Weights of a small transformer language model: tied embeddings, 194M tokens.
MLP neurons of a small language model. Each row is named by its layer, matrix (down: output weights) and neuron, and shows model dimensions 0-127. Each number is 128 + 24 x the weight over its row's rms, rounded and kept within 0 to 255. Numbers have three digits each.
A block is one neuron, or neurons of one layer that tend to fire together. Before each block is what it responds to, as a language model described it from the Wikipedia text at the highest values.

Description: Clause-subject boundary
L5.down61:118134127148139135093110171110120135106142138121156137104132136139164141115144121114116112155121148137095154122104108164145115115140136124136113153128104173131107127159173140127124140119112196112125130110144072133130130144165148092116109119145091126135091138137199108091096120119126114128130054109119124129151144117071129152117128133130137134166140116116138099119091104123115153145162
L5.down78:114126115095140189132108136101101157147127116118106136151102106153106110124091134198112138110110139145161145115132136185133125142159132124141111100153155131127109087157130156096182132124144130122140104135127115171104147142161047178122159089102117109135099149123149171142085128138114130133105154122127135111067148137133145146137113138135127122119091155066128119131158104142112138077133
L5.down334:107128097137113121126177143143151147118114102151101117095114145167150190182121122126125133107146104152109144132090121144153148129105116152125118156140128151140107115154127111136145121088120158145177149081169128151078110133135112135145117149096106114107113116103154197119124139140140157084166128099118110112123141088159117121117086151130133132081134146113152124129055116116145125123127
L5.down561:100122106123147139103137139124125143113115105105125163165146127137099150080148125149127157134088131142132103126130119163107137136147139106144119120154150100150101111161114108094130097107144086130138156099122157092127157135080157151148131112160120119146129133145143122158149162125149153085097147116151129138119130179087117141115135124122127155163120132150128156123129136155138072163144
L5.down577:149129133084089142124106110139163149131126125088171080092137107109125129110126124153079118162143141135145098108094125109131171138120115118122119141107137139124129139151132129105151146184097182147167152139117108125112156151145118112124057115164136097152108145105133133115130127116054126107155145130165135110123123129128110139155098148092109150168159122142112129102141123078147147122132
L5.down591:152114107092101132173123126093149123131171147150134121100134090123134116099127088128138128096129109132125136102058131132141138143156127102076160143149131090110134088114120119152118118076113117145183140085143149102139152148141141132096097143159134105125101127134069138065170120167127125138128090143138107160080157153118145121097166146119175146127135108137109142186150165155114137129140
L5.down718:122136144179149123184108115117088124120064107102134134073131119127157122074095145115104123144142113146113112130133107124155169136091098118132104142114092087127153123141094139124095121087108120136112117118126127140135103125174159145145104150158078165118129101162134139156130099146102142118154121120149153142108161122144144177124146157132161147117141132149151089141150138132107155112118
L5.down792:140134167110111106113119117051135138135154149160122119146112133139114111070130104194136128119119116112131129125117117158136153146132130140146141143151125107130111092153104144141089073125093124128127130141113140102170166105158116138135122091154130124100115068152138148087124136172165140147119110115141126129142126136160123124095129122156118161126121145124132132171151120095120166097100

Description: Table cell digits and word-pieces
L5.down43:151106140094063138140107126204155116157137159123135105132107110126089094154159107113150123123164073103088116142124138147144148170096098107133118095111148128116146132123158082112119119095122092155156117111122172122165139136131161155124129132120106102108160168169115128113142123132131069105136109095109146137102105154100111109131144104126145099167113131129156104089100126154104138141135
L5.down343:139161143131126088112123127151146147138107112119137106083130145133149185136108162113132089144109135153093128144159145141120134138069137132113162173135172111138101126159098124099093130108154117122131100150117104108116157078117107136125165125142128115135142154125125132127154172119118140116101153138106087062142130117119155082133163152107101148111157158121132149135103160146126133117114
L5.down404:145096188136113128139131121113134155144094135122134112134135134133121069160164134122099113098049121097099155168123102126117165154120094119110097114164148138117103178137149101126110126153127172144136132127079128136106167122132144122129122140141058094122092126146117158110133110205144117129134094101128133121156129137162169102116119133148116149130169162146151124116105151119092123133168
L5.down422:168105133118166117161158143137165130122091119103114169143129131147149149092096164134135114141128096097155115146121151154103191102173093135152162138151117144114115154119134091115092135111102104126126168125129124149130148093159129109122103179148102106137133137171143101050132152146148125139142159109137144108153130133109130122150143151124130122137134101100137166152131134119180108101134
L5.down492:118087134119118116115143145118147133127116107134094170155090119133133087110111138113159130157096173143106161102130096127126111100153128137142101151124130106126179089146131154097112073061123096115134093172148105108146117141144128106146149166119132114106122159163120150121139116159114124156122145097067145114169095121124075117109163133151163151134132153137119151085135119126082155114119
L5.down518:112106103118092130112135136153116125099087124088124130132093117104104110136130137095128131132092115150130152141120139133139125161123152104109131130184101137158163135109076130147080158137125127144149134142077087116138126144125140126097081101139147149104148124135172160117147121187150134148127101161103189093157124158132139119118122176144098105109132152104148072139135106111087130098154
L5.down601:142177132085125132114147074131089094148151155138194127136104130120097107177152162062153141106123147154140146119128133123117130115105151153163152138114146095087173141172133150099118123169114154123088127124114096141149145133129119116102130092104140129100152130101146150152119133143126136175127177110105156124125168101139117089149170143117081138144090107103149148081157134060130106127128
L5.down910:078085140157138144139128163121112132143144140141148141113114127142133101099120122123135151088153093109146164157139127118100124169143093124144095155133170110136104114133117102131064131113126068139132118113107058115111118126130137110149113132107125135175134158126108118109121173104110140135158148131159140115103111106140133116139145100077134119111125130119108120121139137149104125124139

Description: Early word-piece after short onset
L5.down104:117077113114149084107126157131156113175118095160121107144107136134126123143158133162126166103165123134126116134127158084117102163128155139101151116088126155164153150160167125126102123156134110163108142161156134094151147128134121112115114144115132128105068148148157134135144126070135152106131191120112139109129133152107152134136060122168139125116137160125135094146116135126121118109135
L5.down180:131153135125149139082119128053157120092109172160110145165085105120101137159107143156125178104179098158117118141100125122140148142177126178071112125125142133087089127108101197161094165137121126100147097116124145132107109119135130147091144143123111124142068137137135113133166073129171137103116146082134088108144133142125133098091074140131125105134137119108094160137120114160174119125113
L5.down346:090152136090168077119121116154129173142114116155127148147120139110127189102124195141130156137126122068108099143146098165141126107076145135145098152135104139156142155078155126156120102083093147103144078114105135159115107113095141098110158150171116128159137092135146119127148147093125113106143125096134109137135114148140095135148119127139147165093143149102149116111106162139093149102124
L5.down376:127094121137147095107149118099084129106152155125094087090103118142139170126140153137119164150137140149142152122119128101151126141132139122117106110100113141143137113129068176157097123151088132121176129173114092127128179161124140097146132163134168149118149113146125122088141168131111142129124159156143176134152134071061093105151118152156149105114101127140123130093134123134166096151125
L5.down474:157084110114129166118146137107181120133125136146131153156140176153127126153130130120132123122105118124154116129070133145120101102117209131111085113161132156162142085130094120154122163135123104140143121086114161147171160090130147128105131127116126116169107094125136130133102117111103163175150157145100147131128135152158155127104113101122134115107081115099115113130144132146121108146143
L5.down702:128130129129163163136105126148136083134138107111117110101158153099123135178155153112174125101140109123103154133106132144106131096129199107137160159111119140142145139139133104159124182167112140143108128159155144103114163139068111127098129112143114132114137138093183094175182145125139135096129142130091114122069134127125127103130153142135114129167165116144106096117139117127097120128104
L5.down786:129165134132129110124160119085145152145150175128171109150147141135141158126163126154097122181155110130124116170124150162136125171151163143112099176130099149140137125134137137115088112186131127156111103148109111157096156099098112115141142130119143107135109129107110105087141166121097136139104122123119131144118102158108141110148102140142146147135110100159123151121104122105116132151137
L5.down863:072119176089119123113107093124144163148129121117099122144146137133135114124143125105158140157138065148141117107113114101128127124146178131137129114161149109169132142138121110138110140144143119106149136122094111121130121098108125133171108125146125116077126129116160164101130127130145136107130178126102130094082122121170092139144146119136066090073117096112125125166123140151124165153150

Description: Early word-interior fragments
L4.down172:161153162162133160118124176126134088104137102112094067049098089108156188140119103120105146115153122143149080140135189154092143114121129151118136134130143132146137174108109127117105145142141092113127117130126102104072103124159125141149139143161098111156163114166152160147132117099127129151092105123075142109118123154117113147145150141131164100180148140129101150113127132154080146084142
L4.down333:108116181095144158106102153140145114147098118106109130100112132144168113128125117178144103105144144122142126163158167061144168101142135107094148134100112147116121130129145171136119145093148133109097104123084123158117168130136114133166142142121143102108132085130117082129183125085125125075154110121146131134108144088154115144104138132158138145131117108126092140154139127107122153131165
L4.down387:132151126121125112113120109125127111116064140108111106111137091079131138156138101088156098103141136095152112134106099122154151112086130156136099134128148134153151132125124157074106152192121113140160148118146052105134114187138145138135148126127131112115122107150134112119112107142134128148092141104100127095168127104146152102107096138130110112121157101115094137133137121161140104113121
L4.down447:084135084097114142125151135104135164097116158132170208142139135124148137132133132153107137110153156102115106148142106104156113101112131118085156145137185202130108139141186135100105116137122156096105114138139119145121110110123097124128111114093139122123112117121124139144128106116146168141128110141161132125117116087111146095119109128119156121096153130144157142128136131118130142103097
L4.down449:133137107108138123098123098131139172079111153156178165138127137110144128121153139141091122125107073109150132117114107193143105143130167114140133165129170127103158138136139204126120104152144116109120137141077109135145157154159122124108113111130132113122118122104111153111105090108125106135139101108120169140119127133108116138164099098122120101188137108119134102123128156124088117133126
L4.down534:124166182081116153102123162090177135096165070127105139117073122123133111135092118098136115120124116131163124119180128134103098124115123144132133117120144131137168145140123129121097160150127134160100088150160132147103168155123125136119135133082152139149140099101145150107166106117107196128113119132083148130106107160129109110150124107165118144125133157172148157152131157064135086125135
L4.down759:094138139102140164137112100112089122151086117115144150103094130092120098112143124137106089135095104113108138170113155139141108130160157133128132125177129141136128129128084128093190114127155140158117130123151118100126149158102153143134133180154144138117116126099132124123191149129095147112104146133149111123077114153104156102116162108122104128094132084139091110145162135090138117138182
L4.down768:133095117069110134153083107131178155146119117139108125134145142084108124178125137093128159097167114119157118127162115168149147131140132164101149137098099138093156111150121136149155128125096110170133113100155116125123125137121101102093111153099193147143117150139171133110121132117114125076102138080159112126138126110125108161133163093130130105186155137107153192140097158091110152078111

Description: Mid-word fragments
L3.down877:132128111109102166120139124114138097132137134076113122095120150135170065127133165123148143152141104115156117156153134146155102111132122127128132108121156096124200129127134157157139125129103127125105099122128123129109151135100156116167172146106172132085146125148118130127142134099126120140137130136125141117121133140160077085100149156137120155125206158131115125099107134104087152149132

Description: Noun-linking "of"
L3.down133:062132144138142157146172098162165158149143115095174116169112158092124114148071139131107104134143121140130094170126094127152147150135139158111125110117129147131153180128131147135132128078134135112143156146099150137146139096113138123134122141128176105129123111128132112148113123096151112124114105151110127116144093099103114101144132076143117077178162117147110177082116069108123118146086

Description: Final-column table separators
L4.down246:135135145149137130113134135072117142107101121123170180126120069102147141142096134116159096159136133119133162122164118120160168138125151130161115115159141086172129166135143135138136077119143127147141119104110113144101132150132142162131120093085135094113096091135115131173160148157146093119116148128147090115096122139073133154140138114165107143117133138092143111107064177140179147104133
L4.down270:106113152139140107141179126156110136127113125148199102130127116134130145182116126112145090134118111116135093155193122168116126146129099132154085126150130132132167145127127132135124165124079162133101162105125146150119150149103135092136121082132154130102121127167111093147136125161163073139129139089119097132149150106148142141137116123131123131142136137114150116129106187132121073137138
L4.down430:137126144142144156139144110139108118118077116140133133148145093120155158145159142104125152133117124101172160128133104146117117200130140164132118121141121143108156132135090131129090108157102125143152137144135145104128128081131109092118151142124140102106120181115154110076107118118141156212097129157139104142107144122173130111116121130136123147186102146140094105131098110099100117126154
L4.down505:103164136161117157115153126097096100155117160105133180135158098134149110119112107134136109128141128138127093177187108103124122094132146141127053152151136116113114143123138149122140132087133145117103105113132121101117124122144122153120148154156120123128090145133130130151115132131133100109120113127098122139111074121131157109142115139114054124147133133150125114148089159180164122146131
L4.down806:118143153133161116125149119095141123113134150050116131144090106160084132104142125161184080153132123141138110157105093124174132115130127150108114150163099141141110141192149094143149168118090158140156150140131138144117136123098110136121125137141092143110089103175147131136123158122139148102110094095098128136115097128156168127103115121127131102163114134105180120129151150147160166139117
L4.down906:094081117157104144144141127152082134110070137174104144147114139139089137115129150135137179147105121115129146144109126104110099094162162139135163120107111129134115123161165172143121102110110139167146125116117142156100123157084145155118101166124131080072120125127175123131158115170160143134137090142115144132142095129166140182062153126141112150107070164145120101100091142167120106144122
L4.down928:108124130143134125142148131103095149097127127112130130128139077136125135095154156094163135103055141113130114130165129165140140182125147082126112149160124115157115155141100131107058101102109129128161176083096141118084129077124129131111113095166128108138153145121082126105122120147139100165140138121111125103122122103104100114154171096135147119143136139141169185099135208155171119136132
L4.down950:144165119159112169130132134152134161121088145082116107125132128110188123108083162141121115141094165121162102122102124121139144150090115108120154119163148139130080110097098135135153102104116124138091145126138156167093115141128128132130130123159140094108107122147092151174165121179119143155072132144145113156107121141082159148160140159109125108155126105120147132106118126143101119133090

Description: Clause boundaries and thousands digits
L4.down90:111123129120183177147139160129091111116127159127124153128109099096111071102099140192132140090071116130165153106127154135142117156140131134151108128138106041132144100127140076098133094156117135138101141129161116145125120114128121107146154146077110144109140143131104120112117081163170178154148137072145142109148122165115123138128119140129157113114176123096098151123143128123083177129095
L4.down116:115117143127151130160123116130092138134129119114158150101138124110137136152096114121131127098094119129135123105113098115138152165139099091112098126173140075103137080121086102167103084134115137122108137063122139118154137130126096127136123121167127148132110099161145128099143161146184133142124115132089104190088150122143170144084152123087110130132132157099115163140178142125051138133130
L4.down118:125144110097139170159075157138143129144161106154108133154117110057161092108100152122157137105141123141110122188169120110137129146135124143124162134109135084143126152177178132131085109138156090116123140144149104137110144111110131162154093094085145143105130138137119145101153164091138148122129114139131124103128133114161138134091126116164127123133164146166144146144135122109144141116111
L4.down427:097153097083172151122106133109119124131186121163111146140117156142166118141143085127149137101146134143175122141070140133125127127131166102104126121150147138109095095141126118162127145112114137125139170140092146140097106194092128139133183130091105157141139117125146163105122090146112086134099106133094175121145170111090143169149164131138144166111140129133127112101109106111146077140158
L4.down665:148119134111139166149133117134134105101158147098165128156132089120076081103078098144133157102119121090136105141106138118142152128158107124163110145123112139143072122130119170165138093107166146134099121130122132161142156135150124111141150104172131161102150097148150128127136131103198130156171098095136101128146155144136160156138135129091106117135169112158181069130085136143108142131118
L4.down846:149149161095117116120146141145103114102130086154110160156159144108141118152137114165129126147123109110138147121119112144123131091133122180148117122132121097135120120181149140135148122096132096141118102120109135127130135111088132107118100130150128119113142114106112146174122115121158119100122139126070044137079115146101107137117144136174128169123149146169136144096115107136146157123123
L4.down851:103128154128120103074078124145109114144132112134143108133114141093176138175170144168149106120152142147125091112109109109095136114161141147146105117152093116164124155130136163122131173151160152145143135141114173071190138126135140143110191127131141133126105138144129136119142106181127132103106137159137108141098119074085086129087127115160122109113137141105126103148136139123173160118152
L4.down978:143113163140117084100147136103158143130181086088121136098087149101142164149186130156112093131091119143046101106103095151117110140129151142130145155096122132117105128155121125149119195118149163168137178142114099106128144096169125111126123120122155143176153135133145121129132126085097136150083123140128060122104109120150125148121122129124069091152131093111126094141145164106128110115107

Description: Clause-linking words after punctuation
L3.down905:167144110112102112144150104155168151130153125127090135073115169134086179153111058139131142142099141141109116125154169138125180142100130105155138135098141139134155104105135093107155135106127155141113190146146154105130126169138128118085152132062112112130127117113128106083116105147144122151098121101147122103119157123144112165121152112149079109113145115088128105109091117134091112167134

Description: Table cell separators
L3.down228:100135117111127144138109110113071084097173150130134165089130126136119127132130166146110119110129143170117107110120113142139139163187148121162093124188089123143135116124155089113147126116104164114158080156156130125114085152163109119183142131113135157153154144146166129133118123115110134127132145119101087115135131135122131153122115111118114169093172114063101072122128144123129107090114

Description: Word piece after capital
L3.down709:126190113146172084133125120115160124103131120136104137147095125107091103087148132124108146145190107094144114124126074152156087115083166095122096118113159167118156102161096160110102094135117090122127107130180140151149114127146105100159126116103138157134117113114104121106125109136135102201123120157133136172073113133139132161112123131090163084164131170167124111135073123119124112154121

Description: "il" pieces and "of"
L4.down184:127130112141128123123088143155136172154128137057141062135142115164160149148140151099110139106145139154118130174146098122114141093148124158134178095133108148184121137086097107168129111138106124120134142120116125123096120127097097128109132136103146089112170113166108147131142136128112120111158128136117144100112156129154128162129152134161140133101109134113134156128099117129172141110105
L4.down196:148141189122113113088104062160183157200140115096111115096135132128100108127133129121147113083148135071138145132138136137114133174113116117126105111139162118125131147128159129134130121149130143119117121152090182102127087134131152120108167133084167147119135131125133113121121149126153140115105119137146122107076139130144144075135104109128173167162139099129146142079082133131143138161147
L4.down293:120138088123149138114159126075145142121151123124138081133145092127140135114153113123154159111116122126116116140134103139186141105106086127122142086104120147105130132161109155130123126102137128138181102150123180114127143183104125143140096128141102135175142107121160130175083124137084100143118110164125098117135129123113075136115134148165094155122147126120123115155163089119123200107112
L4.down429:098120145118105074115155131117134083111143110148149132094115154124144107112128089110130153101142103109124115150112122114125153121115163121152125132145122095128140111113126124164143125091115109110118136107154128130142125116165112159119126115174109088109158108127178182108098120129171147138111185136149105152132126155135141085131124177144132189129101110095150173145111133108128142103119
L4.down575:092151123114104131140096156116106119115164120166091123115122155138128113157156114092133106122109169132124063163120100147070106101133155112139160127133114154142122122156146091112117138141135116113094122113118163159141126088064146140106152106101159141147144142146119086128153144130155136137125133159176122157098115145172116110167130111124074126168148161143134143142123129122171132127108
L4.down584:099147100117115102149153129109129120089146105151147148142193112140088123117160099114125138155149141120148122114095144103155130153105139104098116151133119177065104119085094170108083107148124109094115181161128158114107153128131157161132077153120092115120154115131107114128140110151128114199113122155125116120131118131099149125133112155089150122125122163105115096112121111117131135145153
L4.down692:127105121118111109157163117122120142142113150145137151136151139122115118162163102140086114128178171159113112118107120068143121132159114153155128158085123107093146120117132125128075150138101124091143140087116121131135087123117113139088151125141120159125151102126156132149132134074068148169134150087143091152149166135131140120127138136164154164131180145144112124110107145135136147107135
L4.down702:120146095142092141137145110147115087100123135130131152103128123131143146131120103116122152136120107078133085128123108114141139123133134095171135088135173094142104135140116127095144121150114138104106113102162134099133153066136128134129119104168120112126140128122179112185142095131136151129109161126114159153089112131114162097142125140084144136112115136178090101104138172121084104164128

Description: Second piece of split words
L5.down22:119119141205114090152093110142142121135121119130097105135139148132128147080113142099169118133079112168119186125126107133126129165134110149151104115122122141131135156111107130095137100104163117117116131170132156117181109136118104154117085139132144117156154094106158107149138124104131111123132169133111134147159127111122116148128098121126147100174114122104151100106135099120126103141184
L5.down121:167112080138113123163097143086123106113147131128133134163126148148089128126123153117090149120162132136165130121145129103129155142117103111108176135107133132088110101138146135101131133155119180133098156091119117090112140126135100133097178165108118137140150133171129157137122151139124119123067104142106121128118084164119094132112167086089123134107102056145119184124164157167151106130098
L5.down213:095156107127160131133102168142131154101124142107148187143091136130161088123111124131120152114130153108143104125169121114103117088083122116098133113099148135136100157166120121110124128126126113102133157137123131115128092100188138120152135131165110137143151100102073122158095131091108152136168185158158154112126123147064153115157135133126127145149115118125156185118132147115115101158135
L5.down269:106140107107171124104112101152156126147103154133125156141070132123108166140161098159124080108136112154093155179105136154128094115166171134157123122159128166136100121112103131138149155135145092137091141170123188162104140090157113108093152122154119154105124102139109151130104131103146098118141134123109107128127129092143178099120119107158124140132135119129114141109153114122088140135113
L5.down317:140104126169125119096103142139117153100139139118207099145140090150101114123169127185129155181119138080092112118134100149106085154117164141110110131114125158120124115106130161141064141119120115110111138119131125120122111119084123144158175106157126139118149140072084152089150099159128131135167127125135136160100148124128134129148108132125135118126114146138103112122158134086148142121120
L5.down380:184103135117136143138125114136185112093106123106095165178165120128064112178143138126138142142107106158072145143093112130162141147111137123177128150119113107133115140086121123122088164119138170135132108125103127139133115107143110129116119112114091111096128096155164127108151155130119100165103117171105166126128147134125124162098117141137158119123133145112124114127129156136133118126099
L5.down465:117151165136127176169114162145165126113140063107134098153133131136134176080125109135131173151132120086101122117186167149136150144136130123120146136112066122139116097093110121110142114073118115085140101118121120151087157153092133146133126151122101107115123154106137124160184136125122132109116134130107112117114154117150072155125150109098150122170125132117138149130129142165121141120175
L5.down801:133086127099137125085127126130114177141072128128147083129163129139124158119152161125139108154141137110117152142110100144123128120145170126171166148138120145149117150131112128087135107116153162164112131139143132149119121139170134102143117146124142163131084073166073162096144098126143099098163175112137163132150122129143118098123079114131079095104130173108147095107197112112108128120149